{"num_hidden_layers": 13, "hidden_size": 160, "num_attention_heads": 5, "num_key_value_heads": 5, "head_dim": 32, "intermediate_size": 640, "vocab_size": 32000, "hidden_act": "gelu", "norm": "layernorm", "norm_place": "pre", "norm_eps": 1e-05, "positions": "rope", "rope_theta": 10000.0, "rope_fraction": 0.25, "qk_norm": false, "attn_scale": 0.177, "bias": "all", "tie_word_embeddings": false, "parallel_block": true, "init": "uniform", "init_std_qkv": 0.0548, "init_std_o": 0.0, "init_std_up": 0.0548, "init_std_down": 0.0, "optimizer": "adam_variant", "learning_rate": 0.00237, "beta1": 0.9, "weight_decay": 0.15, "lr_head": 0.0108, "max_grad_norm": 0.5, "warmup_steps": 451, "schedule": "wsd", "decay_fraction": 0.387, "decay_shape": "pow", "final_lr_fraction": 0.0, "batch_tokens": [32768, 65536], "max_seq_len": 128, "doc_mask": true, "train_tokens": 427200000, "max_steps": 9277, "dataset": "wikipedia_en"}
MLP neurons of a small language model. Each row is named by its layer, matrix (up: input weights) and neuron, and shows model dimensions 16-143. Each number is 500 + 25 x the weight over its row's rms, rounded and kept within 0 to 999. Numbers have three digits each.
After each neuron's rows, "fires on" lists the tokens most often at its 100 highest values on Wikipedia text that the model never trained on.

L10.up228:535460503492517518484555499503479516504511486531507534538463480499504506487525525507507524517478475486493532467489514519528512496498510455491471515492540531463518526519525504517522496524511493527484491493508503484483526479459513543522478495523514491505500473529449459484494508465495495454505495507504525477453477463499467503445515506487446492540464507508458508495517509478467528474498
fires on: " and", " from", " &", " to", " or"

L9.up267:508525556502498490465468542487518447508535503495458513481500503516499511521501510463489486511464432521506505474496491519546504504459479479515449481499490480513502483513485494511503487528458491512513513465453475515515518468454477521548519519470497504518497541509510541506503509480527491516497494543523533478535462501549483481507430465467455503475504507498519470496522464505499533491525
fires on: " at", " of", " as", "ed", "d", "s"

L6.up311:492496498504521504503470442459506471525485542487516503545523478525542497502489478454441521529507469470517486499517552499479481520503519492491471485504434534486499514470510468499495496512542504493501467478512525504493523465465526502513506470534526513481489513480444558502495527474552496520525511528496479536477491495480505464481494511527429547512490485480526493517521523458476483493508
fires on: "s", ".", "d", "ship", "el", "ther"

L7.up128:469512505479528532518508513503490521563522498479534512453492445514502533532504471463492467474456503497505517509533532495493484522498502447518437447534489513524484483511489499527489538478486515528460481517489504508491519473439459517538523490486504515479514516486507529477501510498505494478500529542510523522515499501492521513486503511498482504499475534466457474505506465480494487500501
fires on: "th", ".", "d", "s", "ter", "no"

L6.up232:456495513492524438491495495454488549528495488511522485482466472458482556551511512492489494457508505495528475490435517467459471542484476502538526501496506540507448543498501525492523508490493540515482477528519491540514468524445457498491512521493483513518494494526496495529490495529537505522504492489491546470486458454491504471504511502486481463503477546504499470507513509549513476463532
fires on: ".", "-", "s", ":", " of", " as"

L10.up588:475518501484429473532492490532458514592493497506544480496531468520487519500486497475532475546450470497497499480497506502531511513464472470524479525520503475504530507504495509460492507527501500501473461522451500452478505557519498496478491514508535511467520521487524547495506498513516485488501509504507510492547479520479557462501491510475508488468503509473496470512506508514479481466451
fires on: "\n", " |", "'", "-"

L6.up621:511497521522523460505547471486480484488487526512509478479465491521496543483510518499504535499473545531447447515477419513509570500495490554459478530497498522514494489511522518484447497536462478517477503477498483511466508469547513506435505491516514483514481515507498501490517530490517518479497537503465495530488492498533483480511497465483536530453501504480503480496529494498541532460499
fires on: "'", " (", ",", " 1999"

L9.up448:459494504494503532486532511475493507503525497474525476510480505472533545517527512480515547546478513552513484482494489517525493554545510538515482550482471495530440472528511466477476471529467531440540485513521497517492519519467490515504521529522512503505519508497478482508518459456515456490534469491503500526480480497481496497540523467467493531506490513458514490503530491497532485462523
fires on: "\n", " by", " (", " Total", "′", "st"

L10.up48:504480499530516522499545512513463538571527486527497504453457517522493511501490499471557494534536498527512511552512524521523459528540496529551468509492522476506569526513528513476532484514506535455456503531529505532484509486504498507553517487533467549489496491474489501498508493498502501494494528505484533489471470511515487499462513526498487505577488511465493480484503487503493472492480
fires on: " |", "|", " (", " U", ","

L4.up575:526472490488541499478496500527460498530517506525483528460505504577534500494532500514505491508493464483476481500528528524507446480553529476503470516507480542493555504538476481536516493496509459504521506518515495496495449495484491521492494487460480545500532464452496500449489526500524500494498498530485505525467463453529486478552496493539502496530482480480499468497491516491505482471479
fires on: " to", " of", " National", " in", " as", ","

L4.up346:498493516486541476547508434543474553506510518530473541470506547498504498510500520484483471533503481507507519513475524508522486502485543469482521540530465504505475486505500472519500487501436555531489513524460488453460484445477480469537503506516499487476503507484514516466494506490479513490499513519462523526521480488516495506488520513568508500457484467481486488514490463463472504512487
fires on: "'", " later", " R"

L10.up286:485496506516507539503471503511491494486504506515493471459484482514528480509473511503491548497511476530540494523451477457471471495487520519495545522482499484465511483481499466497539512505522519525522512483488470524481444503514512534467482521535512481542508519522487494509453515497533511472493520535510478504481459507525529534463428551471488523490477494493497528541518487511514525484480
fires on: " \"", "'", " |", "==", ":", " and"

L7.up185:512505483480518491492524519468465559494468476518515495466507465466534535520484517506465541501530486489510528479527541525510472486486501496498500544497455497537490473537512484499504548494494573543480459468465503473486521493507519494511512479504470499517497508476523488501485522495507495503498552465470508496492529492498526510430494486522417499470515488488485480462485488504504481451516
fires on: ",", " (", " and"

L10.up131:458515474494476496492486498482502510493545503502501473470511503526550515536497472467543519503483463528493464504468510489481464480498525519490526536500532472517562516512488519518521501506438547517477507472499492500501452532449523453530478546495499535550527504484521493518497503529504444471510510498507525541477487501507500518461479538524528471508520487488473505483520473518550486496519
fires on: " was", " is", "=="

L7.up536:500470488465528491493530489554496499539524502515492473509457470490496489460510488492498482537462489470483451493488500495529494510496536460503500539535496511533499486491509493464504482493522508495464498502518501522479506483510514482488478509430456493508503518475515497494500472475524531481521508567552496530487441565522510499498533539500522514498529523499474499500544573486490498475509
fires on: "'", ",", ")", " (", " and", "/"

L10.up604:495504467524523472522519484516519542560523521528494511478523447538516509521490499483572502463473511532518488521456498527495498502481487479481527481455520478541538496522508494531494496513491560518489473473512491514455484491466542510500505505524491464507466501486465441484515490562518521490512531500479493482473517519550511530472505477505519473516473544479462475506488501480521485459505
fires on: "-", " (", " is"

L9.up351:481483548502508492490463438494450524498530505483507519476509510517510501518421485456454524522497462558526553492468514510510482530473497508498517491540461528527495526525490507544477470496469492519485501465484491499515510519519533508491506484434479548524520558464474545464485473506473496471499532495506532520521482503483522489455479530492457531491515501496466506494500459456462503509503
fires on: "'", " his", "y", " her", "ia"

L9.up263:520475505525526500516523482495442545515472504498493483486515510494516528525489521469556535533504486528465485520455455502507510498471503540477535510493522481504528473498481509561470488540514514516509500517529482500494489458505496507483542498483534499479494518493484475505541517551531515484544564485493497483476481516479489510467449489482508523546478473459487521490537479511506483479495
fires on: " was", " could", " would", "i", " had", " were"

L6.up238:509484495531509524519476447475475515541500504510480500513493454497491502488464527476495550475472482536482490487492510476500521503464509474486540507491481536476494496522498473527542511523493518465479486477517490490489409493466490488484482555510476526515572511495511533520492515525506526487489522524498491562526483511444533472540491509547478477518520534492475511511506529520511486464464
fires on: ",", "."

L10.up321:512532502475473479473525504482501536546480538502487507521497514515468552486485499506488485518498475481483509484477467495509478532476531511493531502464491475546505480504494448463482537522504446504512492501472487493484455551512513472464543493521474512526506502546477516482554524498538492530478483516526557465507499496520502478463495531469506519527459515485524492522532478527530523446496
fires on: " \"", " '", " ("

L4.up638:540540475464486531490501492483464518520534472496470465491490504492432488503523526522504516476499497517530517483487544526498496486472477479463496528515501484546525547510485500477476514504547489566491483482467463508473513546507509492503515492514515514522516496494492525473472493462522523506497512520504509467497483497503550529513474533523462520558502496490473477534500457572494484423472
fires on: "s", " and", "/", " (", " passes", " not"

L4.up590:469499504498455491497519512487485492487490467513504511498463465466484475505480491521476532539489480529538490528470488491492492532475566491476508529481550523532470513490519535494509479489444473549520495535515511521502489534473452498499543474501511524492507497491502495564483496512531521498501497483508471470468527502464520503478474479489503489497532544507514452474548518557533447507467
fires on: " Team", ":", " as", " given"

L10.up498:502474517487473450490519511523489515459496450519476504547480521477442511519545512494478515537491497507501526499492502508505507492462494459530480480494490521512533471500496469509520520492471496542467469489499470536492515496485557522489511462451497481496520515496506494470509492444551502438550526466528518506493504497526476480498498567518482536532496522507506480527513495553531498494503
fires on: " (", ":", " as", ",", " "

L6.up426:501516495508535492569544525530490504491515502480473490504480515507483523515528502507531486515482514522538507507464491489507572481491510526476523508501493496514519506485513507476506484522474512509475522488487478531547506517494560462483519520443548505500506504479463496490468502461493489506527533457504491438512468487507506483478495467508491456508501508496481465528494461551497487480515
fires on: "s", " of", "ed", " as", " after"

L7.up303:525435530499525545527484563487502518530537490515513448459496499480530520479483526438510528493474441569511471510473508490481488510531517510493500487496541482486499487481489476535506467502494491477537506485456485546517501505489514488483489484479516526524506557512496508467498487505494489508534542508500499476485469515479481475492477516519502491505469509496514502509534447492501482504505
fires on: " \"", " a", " is", ":"

L9.up183:484480488498485514517480503530475527523478441509470503475511502541483526506535522468487525517488495515525496470519488515510495512479479482453556502485481497491491473515515518518482476510505527506433485529465472529486504509461459540492526463471513551495524520496531470498474442518521463493538514463456516498502514489507535430503507473484478485505509546490442492508518512470499527492485
fires on: " a", "a", ".", " and", ","

L10.up41:454490495510517513490535545449462513464511474453494514463504499494524527518505475485508496494511492490519511504484520548512476476464484461488559478511530541517546527516481493479514520491502501557510477500514490544446516509493523476523491532475519502518521500509464478490493536497522459480457572513515487490503508513482501508489520499502495457502514555464444498492530512542468506520528
fires on: "\n", " |", " is"

L10.up53:525507451498500522517473507508468519509512504490513480490480436540524502474468537493479530492532497496524528507522481491481537525451518458478497511471474479472549472491487506497462463491483560510495459471479520490518523507525498495518529508501457523483536493479488479503480498544539466510460522486500500477515541483515480509541564501518518491452512526507457481494479496503546452445516
fires on: " |", "-", "\n"

L9.up247:520492553499520512525520524533453519478524470542488481472475493495482481452521529462516512465476506546523452439494445480495513535474489506493499530476517498525494465518505497496474507468526498504499494492475458517525520492502473478547513459520499479506514515490503501539475525484528483453514541513530491492486447485511508458533469530452532467507476491474476482493483514470448549483493
fires on: " and", ",", ":", " or"

L9.up471:492558505502505479491524484515458461528501479511512496500498473527470492515455511489479513464500541532502517504501497501490536525499489470484525535474492517505532517541487463477530543506510544534472434484448516476479527507519504462455524497478472513503503485470497494509492463482523495486501493472569525478492545535483497487512488472516480512446529503486479479494517514505503504481480
fires on: " |", " and", ","

L9.up266:515485486478477484514487530511503503481496452501501491484527520482487507530476489481496538464488507532509518501453458561528503519475516501480486539490458528519557503490489469514484519512497478504531506467481502515482449526524466517507551456491488574523522539479492528423515489511487507497516528525521502474477485494478531499456510537516521547478475499508530508503498508515509508516481
fires on: "A", "'", " A", " a", " (", " la"

L7.up99:530508523504501526495527516500468474458491486522506506486475549505509512504482526488446548532553502493509468452485496471543535537461529451512471514529527544523485492527496505461517518478479463519521496493541504544500494473491533471517469503519499485534479522509497509529483512501552445509520504508491513475504555465497472502478461475491453529516453530489488495519500494512494500481500
fires on: " on", " (", ":", "c"

L10.up417:516477520519536536484488507514480508486524440535448462476482547492466551474485541475495491474511515473481544474515489475499481530471487457444462509507486515536485466522535489500469434478547513519518503492497534518508526542512486522512590484501520481503505502508519520511492507509480464538513504473505495499512537479520545510526473493526471546497468503486469487519485501476530509472500
fires on: " and", "\n", ",", " or", ";"

L10.up95:494501518542432515517459506531478508472502492460482506484498495503468534569494502512496521508492516470482496504460490532507482526499511528483466514498507535487508506464557457470485531517552462500492478504513501548501531523515493526453501510483541503513508532470499517470449495516506529493486488485494534496498495504503533475499505547478472537486488541464453522560503505513484483511491
fires on: " a", "a", " Opponent", "=="

L10.up577:506503516520507490502523481517497546539501484500524480481489460468467527485483516492503531471473482519542522498528549536542489483504515479527439525484494496550493508534506490503521488487496536520467444535511535463460511474531520505538477508467515454488526515496521509491487528450511496484479472521517461557436464519518465502463494519510457508504482491482508498480548516462505529477553
fires on: ",", " and", "=", "),"

L10.up115:494449496464509493467502478489464513488499515507463508540495469488479511516531525521486508498490490474492497557473464515496526514511540471476512524481466500475495510537502517514526517542510498492473542496549485470464472481490486549496483511505454508479492471480537493559507491494524526452520500517523491487517483531521430540476525564512491493570469509494507487527482502511520499465508
fires on: "-", " to", " of", " and"

L7.up423:503495493498476516516450486499497497528534538505477447490502484487519516492524543480479515480481493527550507547492482497542516504498514461502467545475486473475522502468486474501500494519512538484486461498523470500472504498487485509503504524486472480542495490521540465490514508501526517467527504494532506517494466521469504497448519516506496485499508536544533488487494527571560517427501
fires on: " and", ","

L7.up63:521496521481467497503437512580514487502520469502480512499467525537511495517501501504506484483462512477556482504497507556524495491451549519497503508522497520489551500518493499504495526486485527491484467525531470503512475511516490547523521514493489505534518507514451517499540496491477500445533537522532551538524448505469480511487522516534526485516494474469453506473472478545492480491466
fires on: " a", "-", " play", " |", " Award", " an"

L10.up554:536501553513485527534540511504498534527506521503493453506489500515511536527500496483525509508477455510512511487455520510486508488499498500492468508502490482515453493442553460531506512546525505487559493460500537532458468539516471512424513526494473480474535518489537500474524519497487509545520475505524489536501482493463500504477455481508501540497481493443523502522550475484512476448510
fires on: " (", " \""

L7.up106:522521518513519495504541470535465527579531501565484509500483457561443506494479523460500518490506490505510523468514485564509512524458493477486507537481486510525474507525511487443491489515513507478459500504488498495496507511510497501482515475502494504507483502486503465490472471517531511461536491506547504466513519448485551491483517554497512524495498494473498484546506533459481476472490
fires on: " |"

L2.up510:525487485506507522480467474500453470505488571526472503510476479515493484511511516487473515562506492438500554484501484492511534522515525481493558529481495493467477484499525534466491479533455522495511491532502494495521496522509537503526549485530511515500508525506489443505502518450485467506521536511494490463480447516483512520532517492527501462534484508505502477478496473497498468500496
fires on: "s", "th", " a"

L4.up254:512487493516456558537493473514489510567454531490514500516535511515523485502523525515443456485454508514509493511546477548507518488480488508481495481479488508474506472530496461529516504460521528523494466511538466495516502456503534479472522485476529469495554500518472500487439533506476503487521468523481504517498498497486469527444480503529530515508511503502526489480520475487518510505505
fires on: " |", "–", " and"

L10.up542:479498501501498516468497499509533515521506540498483503430501465526504485492502493475489513473482499553531489484492495510521478493508524502535490498464481521543539492503490450551533546511542528516457493519479507500470496509563536460502488513482482525548512495507497548473519480538503473516494515525479470528446472507477456487486532523473491531523550536523485484497501545511487470471476
fires on: "===", " ===", "==", " =", " ", " War"

L7.up575:523495490549488555475507521531500514507527474536485522500494467488491509512489492470479500512461499514529561513504497531516490541470518477501476506460505523486479491499519499556494486480496457479513490426485503564547476492502494510477488522472462489527552498504504513501525461492540486477515529484511488488505523518470533478501464521512488497500496523469477511515542499543547514484515
fires on: " \"", " not", "\"", "e", " we"

L7.up456:507492529532524555519502505479517547497503492501466486471482498482501521522488540448472498525498484527522496455475464539508482476527493496556520501462467517506515470509544480507490519500483487441494487543493516513439474487464485525499502499502503511519504505472525540539522478528513464489506495490526509492491499489453549442518533524504464520481485523498473532505554493512500457492502
fires on: ",", " a", " \"", " where"

L9.up584:506484524457515547465479466521489464501511496485499505462486506493458478481495503482522478508477498515510522525457454533493526497513520482491501516491469511501535479492481503527502513485499503523542472520450493539516460516592492531451532515489483481507518495551505504522488513533524491469536513524512500521493481502458484465514458513484502493545482480513494504570474507541492504459511
fires on: " more", " most", "-", "ly", " and", "and"

L6.up636:501482522529500546498484493483497531502551498511497471493506496446540500504502482475468508483504517544520448486495491534461528526426504508489508501543483534513541468499487489455505538495501558511514488559530525456449502494508481530486517473520460468496490545524521501537488490501515501509513497475528479522517497490466462479440526502490491517481502484505486524500499483518486506487454
fires on: "s", " as", "n", " him", " Amtrak"

L2.up403:456469494523528515525514499529491515513508526501482493503461506525482527528491517488491515566477512518525490508478559549538515536521529503512472493519511520508512508520555474557470506488447490551491466500505491490500465495512465495531495528465501494491506492487452524456490496476538511482539519518485524498477491486496521522516545530502500510523508478481489453482510506526498479501445
fires on: " Re", " Preced", " later", " front", " million"

L9.up18:466473471531517502529502493506455523511496484531490510460500482513501556501510514453495440531485469483508502480483520511536514498524540445496432499513503512511472504519483499514479442492497517496553473508488534496509514494508499498589524550477527502492473503485510533478481487482509509484521533523515488484512491512499460534497478463493543484502452460486451491550498508462503523520473
fires on: ";", " R", " and", " &", " C", ","

L2.up294:508475510527493464499476523554490465507478513490487493465497505519552491515506514508501539514461507470526517474490491483441475517469519478518549506485452546489517482514485540460480446477508505482489491530470488485519513565453495485525546516507510493480498554476529457517512483500548492490498499513524497532487552493478491495488506491517479488514543525500498492464501480518474465509532
fires on: " their", " a", "s", "ed", " The", " its"

L10.up65:524513528519526574527484487502475482491518456453498480484486522512464510513484495461507532467519509530501499505499476456483514514548527492491503499490512485515537530501520522493541528513508489513469466522481481535476525472425486500500508488496479531482485475496503488577517493530509483565529477472493508505502469554485461514476510506505505505523517540515515462489502468534516489498513
fires on: ".", "ing", "ed", "d"

L9.up519:517500484505500522504526479492512512529503533463489467475499485490495522472518504478457462490490522505522489478521472493492520488503512484539523494474481477484481451514438462488474555508577508469494518542482470499492474502540488489486472534487479487516500482519541508521456498467520519507492499530480584503501451519477474496508496516481521493503596494484499465471543485513515519494509
fires on: " ===", "===", ","

L4.up230:544502531501473519494482538529465512531489494511514509523480491497485505475502520512504542505534536490493506512478481512505508489528494502521463522506565491514505475509488481520512483494512450471524478480484474563510451519538505513453528517484462541496475487518485460469487531435511471453510481497511486493480433474484479489513518524482496537522477507484490497548475514563484481472512
fires on: "-", "'", " and", " part"

L2.up316:502482500519479519505499466475493490515516504478486442500504506506486559504438499466504489519513516486537502468484502473487488529513545501517536473535449491516464512490470480492461506480502493528528485500498484497481487477506502469518534487508488526524503504462477513519509486454483482526511511517529525491458481504473495439517478483494461464581504529510533482541487471566524528481499
fires on: "ed", "ing", "s", "en", "le", " while"

L2.up287:477529502515508557522494483513457474470540500451443532514461554524472518499533512469494523521462517494492520508510556450538547516475496479516466493522535511558505476502507546489485503487533524476493498516493499507512472503525510468500508443465458480525517470519522507474515520467488498502515519492496469448463488513508493491494505520520492503530557537510467475491516452524499518498486
fires on: " designed", " started", " began", " built", " continued"

L10.up196:495470549519526502549518454487445492490519491505480503479470495480486488511450485447519503487472475502521478494512492544533519532504530480534458514521482516478512495517484455487505507471505531521516482517449473488520499458474515487514497476496512495506495544482494557482514450498480481508521550472509499477499458511485498480526486526551500493501480515497526488504529500526537509503480
fires on: " is", " and", " was", " or", " Or", " as"

L7.up177:527463528547528542520519448504477488540509479501495480493457504543462527490518500504502447490482497470496452492509485519529537505485541500494523523508498526505487542503474484485503485495511482464468485498517534503519518515542507478472517465510487480529471492471508514517491494491512531435534521541508529476455501482532475479492502519527526486509503521493504462519523520488475517458537
fires on: " |", " =", " of", " Died"

L10.up319:446504490468513480535515494483464557524498507503460496484493472487522529516492510486515496505462513526527490461513477488525504482438506524504520501478502487567479502542537482507499500488487481499475494515493483533484506476513506457543521542468488467443471517528532525486480499499486507471509531508479506492529469516528497518471474504499549493481502513482460486487514532527530520460489
fires on: " and", " as", " or", " will", ":"

L2.up461:490490532496513492480525529537512498493539463494474493513490450531443523523515511509531513492426496529537505537486501504529493462471499529471453517509512499515467475515426484496479474515486513541525507517483483504541528491536526494499493482485522529519518473459491473484523505509495595459524498497516485511509508488517473526510497495531496492509504515456465514518498535522503491479467
fires on: ":", " has", " or", " 4", " is", " -"

L9.up210:518461562528520532547463474535469489513546480513512528480540513502465503486531518452505484505517479465526472458525513516482501482478510505504488523506494508492486529493492480470477453487513490461479496545465537476511536481486546515521554496497492519533494539482520534497485492448490532495520508510539466521492494467495539484520506444467487523495479501486463494491520491441505522510443
fires on: " |", ",", ";", " and"

L6.up269:461499504521512425526492499535487490461475450510505535491511503492491538532515530531486531542470494519517483514464496523486528487477491458501491480537499498543518494494491513513499518512481500525484477440497513510538569523502465526463512481488496510488509500510467486473496517487550526516545550449491501446476490481514507440474508512493504525504494523493507495520485521519495487468484
fires on: ":", " a", " as", " (", "-"

L9.up430:526509482462513486489481528506485506482553548454482465500517490503511507516521490481476518521501519528561495507524533464529512486483523489477499515502518515491503472533510484515481468533493514491498481509497490448461475504505490480495550471516477527509490542474484550495474483532486440478492550547489514469471493497516459512438477480539486483516535539488430484484488528480488491492491
fires on: " |", "-", " City", "'"

L10.up277:525504514505456486495505518504447507528499473528500490538445466470433505496502530492542550463533473545510508463514477485556495497484489511510502525486492508499501484535525485492482487516508512490466495506443500513506469541487508533483527523483541508500513477466508484474468486485498505493517499509504551481500499455489551495503529530507446478504467490467417493511474521523505519466495
fires on: " |", "|"

L9.up9:502481479562511490503495514539494484518528512522484527508490480513473496518521506557494524482487535515491515514523554544509519471478515501550498556535534484515529504507468506524514426518519520509484516548511446479506520528513490497511525504489513481503473536486499509508533494527517482484508540486476539485464486487508474455486477508477506459515518467452467468513494490494455498515486
fires on: " |", " P"

L2.up275:563518487500496467509509486485518529497486499494537504489468495536532521510540491486484526527500445491519525511439547498526458512517504477496479536487506551502491507512517483487489519536494489461471468509568475476530508463511496483510509474497529492493502484483477480477526541511558543488513510490504490482468497506490500504460486465471478475482500499489494488440524475537513458488472
fires on: "LT", "OV", " MAR", "SI", " BRI", " MF"

L7.up498:470522449533538522547482478476502481503483544507492449547462470461525510525460490502476473523497516512530532523519506500475503513522501520508504501473533494482524494531542496536509519495448529495472507507485495531475504457457500500516536476517486508462520477497520492498510523523538539506486465536515476521477452517475463467485492476511524450509473526487493486505551501504526483480493
fires on: ".", "d", "st", "th", "t", "re"

L7.up601:477535493524523539537468545488468530517512474538512474521485455529556529483500509456481538512491487562498541484481492488526520503528542496504503515461518501497480513545573491503504547495457505511506472454468479498493496473493470506491534531506495474523550504514503544515514512543530480532523500510488500515460449541482509486474499519533494519497465509494507473509479491532532452484481
fires on: " days", " \"", " years", "s", " months"

L6.up20:493487471562487487470501482497491480487460507491485505505466501472505484498503525541494514564476543468503494505495464522516490496442511554477506475495462514470503456522550471503504492533559522537518466516497478506473528502516547529529499483535495499472489462476519468514500508495513477495500532501498482520465513523534505494475524453516543469470499484460496474506506563475516499494504
fires on: " |", "'", ")", ";", ","

L7.up235:483526482535532502473513426515515530524513470480519471482508483487492560517498505473510495484482513521496468495462511480484549526478521517488493491535488524557527533448545470459501475493508504487459450497457476529534519550485503502489510494476508527490494514526473461520534535508509480525540516481496516450496474492489516484530480538453523503474484521455513492511469485493497545489514
fires on: "-", " with", ")", ".", "i", "'"

L4.up472:489493522515458523476468501532474536534507510488542500505515506529499507490516509501514488495477481461496477509511485540507457525444542488489523488469489524525497465513472477523515479478496539554507463534515482472487485496502498523508508490514472535514513485500521529484504519501497488508517500498460518553494515484465466474521496461553457516491485471501531482521485531479514535504496
fires on: " and", " final", "s", " Court", "er", ","

L7.up605:512479504513517520502490511486490535518561537542464520490469529453487517521463519465542500506509492509492525529482503475521520504460505499493504492522505501510505467509560487526503541505490529488515495505475452523515446448516498511537525522488447488520523532536511435543503472493490489503525495530478516519514492497451498512511464533520471489543481464478540500536508468520497450471469
fires on: "-", "s", " was", "ci", " order", " were"

L6.up475:513465540554507504532475511483503513512534518519467461470471475489493540519487516471483503494525480539516517449517500528492472487504519482519477498516527531501542500550473543518528466506466512525472455482525546505494468521541503502482505530434482470522451504487506536504542457519514450457503473532516496510468508545504471550504454514528485472479506531499518475484518496539485499484512
fires on: ",", " such", "),"

L9.up95:457493553514488525490499497491458490504502535520499527509468472494483537502490529453495536487522438523501505491480505534503490508520504486498514524507493484537429490515527428548472497552524528479473463492470473517508471558514491458503503495477510480510525511493529530525511479489520491474497484508493479527469481494448495490503515527473456484523486551478493487537525535532538537480503
fires on: " but", " He", " and", " who", ",", " more"

L4.up596:501513504469453501531521520483521499468504492506453469502495509459480548500509520502487480524544480516502491507474572503521517492499505470504478518530514494447470473516491500510509477488492514566486481493485485533529524518482529506499496555487487508528497506522490545472495484459528472499524543460509518493488493474467544473474500516477512554510547497502481488528493482549488495473475
fires on: ":", " (", "/", " e", "):"

L4.up628:526544485538520546513502516514449542525509517458472428490487476526520473510483468468466481524465471480488530470453500473478469491508530513495498458447450537532482505534474509505508499552517491480505498517526480501504475522515496490497476534473458497496526504509496480471460484479501503508524496529515500504497473470484492488501478540495536491541476521534523468511519472555510482538496
fires on: "==", "==="

L9.up251:527455462558514513561491479503450526512503476485482512488483495540472496489551510490490474502504459542519521477504483549523482508507529504486466482511470520507521523556449551520474491470478508534506523476475500535535489525483537509549534473449531489515510461460476503469518508495495522487479519532500507496533517465488535502490482433541518466509471490501466488472488529514503478523487
fires on: ",", " of", " his", " her", "Career"

L7.up522:507493545509524524489490534451473529506456497535515468501518488461486495477483538490484515519518480535509487465482450536483500493455503503502500529500496494538502490533517479493472557479521521545489474462470522502486519523503469575517519515516501491502528525518510492484478485552499494531509539455493519500499504464489529503501470486481492502508525519453516492548511440529495524485496
fires on: ",", " and", "/", "'", "\n"

L2.up0:495453532476497485507499495534498506455507506506494505515493533511573510512487479465464461498514499516516460509492483535509476505522544481498512506514491508463502504494476480603482474437506489488519510528544512457482450461494503487516474535515484487498510496517486471522497495482528481489500502477502524561486470512501442498574525484510470485502491533531505493506484490478490527517473
fires on: " later", " both", " late", " early"

L9.up118:512486522463487465521520484486490506549519474499488504486523512521501504456515507463526468564474498497544475518459519499509524479496506452451514520532530545509487471479522485483455492480512491495515487453457474542474500481537534493504503518525490516494497546477500527485467522488489504518514520517523500488509507477529510490467451545475512510477495533531501463541502518577500502474514
fires on: " for", " by", " about", " with", " Early", "s"

L9.up209:474467451526490496524540480494464502505520469505511462501496458524537521505486513493501542463502506489525502468484529498513462468528489532459495504493543491496515496514535494487448545543488488535455489469472461468482477478492502458535506507486518522518520491534498513420494515507532486465522515489481546498523475514497485521508466489516504515522522508483492472512509506516520499467506
fires on: "-", " =", " 2", " 1", "=="